config = dict(
    d_model=256,
    norm='rmsnorm',
    attn_scale=0.125,
    init='normal',
    init_std_qkv=0.026,
    weight_decay=0.085,
    warmup_steps=239,
    schedule='wsd',
    doc_mask=True,
)
MLP neurons of a small language model. Each row is named by its layer, matrix (down: output weights) and neuron, and shows model dimensions 160-255. Each number is 128 + 24 x the weight over its row's rms, rounded and kept within 0 to 255. Numbers have three digits each.
A block is one neuron, or neurons of one layer that tend to fire together. After each block is what it responds to, as a language model described it from the Wikipedia text at the highest values.

L4.down11:171152141145151124105129060115139142128098123134150107128151115146110146128138111163121126122104134068170115120112100108107142090091085101128146106125138090141128127142120143142138170125107091118168164161118111112130095170091109097130134120128182116141112140162140138132141114107162121088
L4.down48:142135121163164077144142114161153164154123139105128128116112142128122092128123087107146122119155105142072115143108120141148105091134139145117127165107153154133113159108142137104102081108119143136137124143122175151146122135138100121161091157157092143139118158110086104139092127145120123161
L4.down136:171163113145110159111111118126078144138120131132109151118129134142105164105146126122139115108114125095133103082121115133128133097169131126105094089104141142093177113090157124101135140132142095142160147104108096112136132139103132139103148112172132160139113170141129120114096122108147099138
L4.down168:108144126121114126086099154122100154138115121139133109101171134173111139130139138146122109115139102112113148146097173112159136128105165157139109138126098121072147176133085127177094140133153094164112117156097130160125182128115113087118132106127129147144136061121116166138146138160161144109
L4.down707:157122148116125150143177149135100137144095113135139116135131116081121170140140092148154085112148133106114126136163150136114148144118070128138143125161120156100127126109155165106141109112109125133085110091172117099108150160092103179143149087099156109142112134109143130125167114104090133149
L4.down712:164121124140144117115109084108097194088113100093132084158139116148107138102124120115108139134098111137135146093114093082125126110092137101120124106092156137111199124093148159121148143123101086120173151112160116158128118149107098119102128093133151106141114139127114128142119091096167119129
L4.down865:196103101136162125083118100146135151145097136144132102114125123136124108125138166169098119116171119153093145136098157141124115061133172130116085147110087156133158150133129132135154155145114128162150147125091155135136116074152128104116109144137095164142143123145096126141134142145191111140
L4.down884:121174133160121121051154136113130145120133130157150093094126126162161182126087106141125094075136158089125126141137134107122111158129195131097152122150171134083130103091096096184130154124145131123097139155082119141147116129137189096118148133140134119130167107090085130111110143146118159131
Responds to: Word-final plural suffixes

L5.down661:107109109108132118127154110147153164119128103162149117148137160123113134142147133113107167077078172122131123170099085173117089066131151130094117109135103121136101107190159149115122145141107106116155115153055147125135111126103148131120169101120093142130141126115104137160185142112131109135
L5.down787:119146148151149110115133144156154154117144108071159091135145120150091136124102112133086124158143116114136121119122140106145124094155129119115097150134157124151126138165167158127144135109119115111127143145133133108149140087137133125112082165114143097124101088114117128198132099141144138124
Responds to: Prefix word-start fragments

L6.down61:149117136120162128130131128158108161137149112136088124098131174143116137166159087144126110114162100166121103123124157171138146100159164110136130178152102144135125155133127150079128127122110107180139138098112103150168091135173141110133096115131120148128139163121096108109115118128146148161
L6.down239:168109158095161146117156116136127102157136137151124133138118105093151121095148145124154129120105136103134149114106162168119119121088102135104112119130138112163097152090135176101111128171127093149143110103123158111118106094097114138109151115160157137137164159126108140134134137157118118171
L6.down314:149129134111112107107126151115123144130091118125162145124131124136126117104144131152113118119117153152117148126111143151147141132119102139161100120110132151150153145130085071143136095137073134107166133084123127084111176139121101163127107151170144121117158130133153145164104146125133123125
L6.down515:150141107095144131106141147148127117129121129132128103103126161060145136142128105151092148151125130114144144174128099141172084071121157119125099106118136144145191162125100107130097117170147131118115098169172107136118108171120126158150124120118122111146150154080157112130065132129118150154
Responds to: Plural-ending word pieces

L6.down139:148120156161111133097122150122096167127106070144099141152136094115121165106154151129108151095092090129115165125142105173135099096135104107125123122138125162158137127114141141135138103133139132147132186176113126121100100167070140145102127111165158120128107107140126125189119149128119135110
L6.down526:125117173146088113137115083143129113091107113099086107155103076091123077111147074179109165081110141132108130149157099151131121148126125105121128139143142114090104136141138139097071131119106112119107122164103085117142121144150173148095154101100148122152187149174156133062091082123115107139
L6.down582:130176161115132127121123094129179139078151105123080095103107141097097123082157082133133131113129114131134117105092141061120121091147150120136100087125145107083162133167109160143150093078116164142147124118133108129107147149108122111145170124141108130133128165115098148158104134139146081152
L6.down1005:122065142161140112159117167106091151148129142139157115137109088129166114149087103129129145128133154114099119143122126109110084100153136144131116100124164108160137116144147155136124127126176163113105091143155115116123145161067130123118124157139140129117109132128081130124100106135132106118
Responds to: Word-initial subword fragments

L5.down40:153145128119138091103160164115082148169117118109135122112148097144104113145108151118139127123144140130117125161123143110147121095119174154152102136113098160134135153145088096163145134169089132145137150113112153091098148139152106132133112138132137197097156127100135115169136126122176122148
L5.down969:114079131121131101127116114125115125150115109162127127098135075098103119101129170096088090137150123151085109111102144124123122129122149136119170146129111145152174137139137171168112130143141125142111132147100118134087108097131126105139117150087124130094132139106103132073101143099131127165
Responds to: Plural noun endings

L4.down6:120126143114156145130149173105122163159103111062111135132123096115102094117118148116112131135081127145121166124099133141101081111087133085128085139126160123145100106127097136116119096144141137116136175146099114148110123186144119120120131165166150145112134117160168099137110115115089176126
L4.down496:164123139128136141097126125169135140130134104162099133137139122158138098105132148147114134145100124120136119126097063082108111111138139079131126112092157157156125154159123113172131107148115150127155112113118113116103108150128136138146169128122134129131113167071126147114122132099138123093
L4.down500:111144143162155101179131110131167167111157121134133115193063131104117101121145159127110148095156113155122129128120148115138155121125139131115137156155165139141118140108138124133153142144098130138148118139090131115110128182137114136133127134163137136202152126121095116179114122126174172092
L4.down657:127149148153099144103122107115106146139081111182066149126131071116096168099086148134166120099090072111155131139091114074160141110138121109121143130159110134141115090124130137155120132164128113098164136128137103104141108084123113155165095141130150156103084167114148154140115151132121162110
L4.down711:128145128086135134124130075117134116106096130099159129127132122114144161137159163167105183135136108086162139162111123134058133119099143082124151144113132093121108115089130123150149108153116107154078141088176104119137143151157098081139142100157131106120115090151124129131115134117141111118
L4.down908:130161129097180082106111134139156173098112119095124147134112113133129114113095159129090073157187166134091103110076124131141135134149159102121136169129107104098117135115153142112123131137112169124146132121148106103147082151082150098091150141196133117144140155134165109109150135139123137107
L4.down961:145135129143129131135075144107169152173155100083147150205153143142115165116160140133118111151117134138163108075142100104107108116172113134103095133161135106129096132150109119129126086137114137122123137146108145083161124178134131124147163109161196123164158126113137128113143129145107134109
L4.down996:106102201151093132136114110141108106112110100082127121157113115115172103131154138115110150064096083152116136078098144133120116128124099118092133120146128152172125142132168116123121096099089112100167144170107082143087101156115162160178122133143147141134138141108128116100136101129123134158
Responds to: Word-initial Latinate prefixes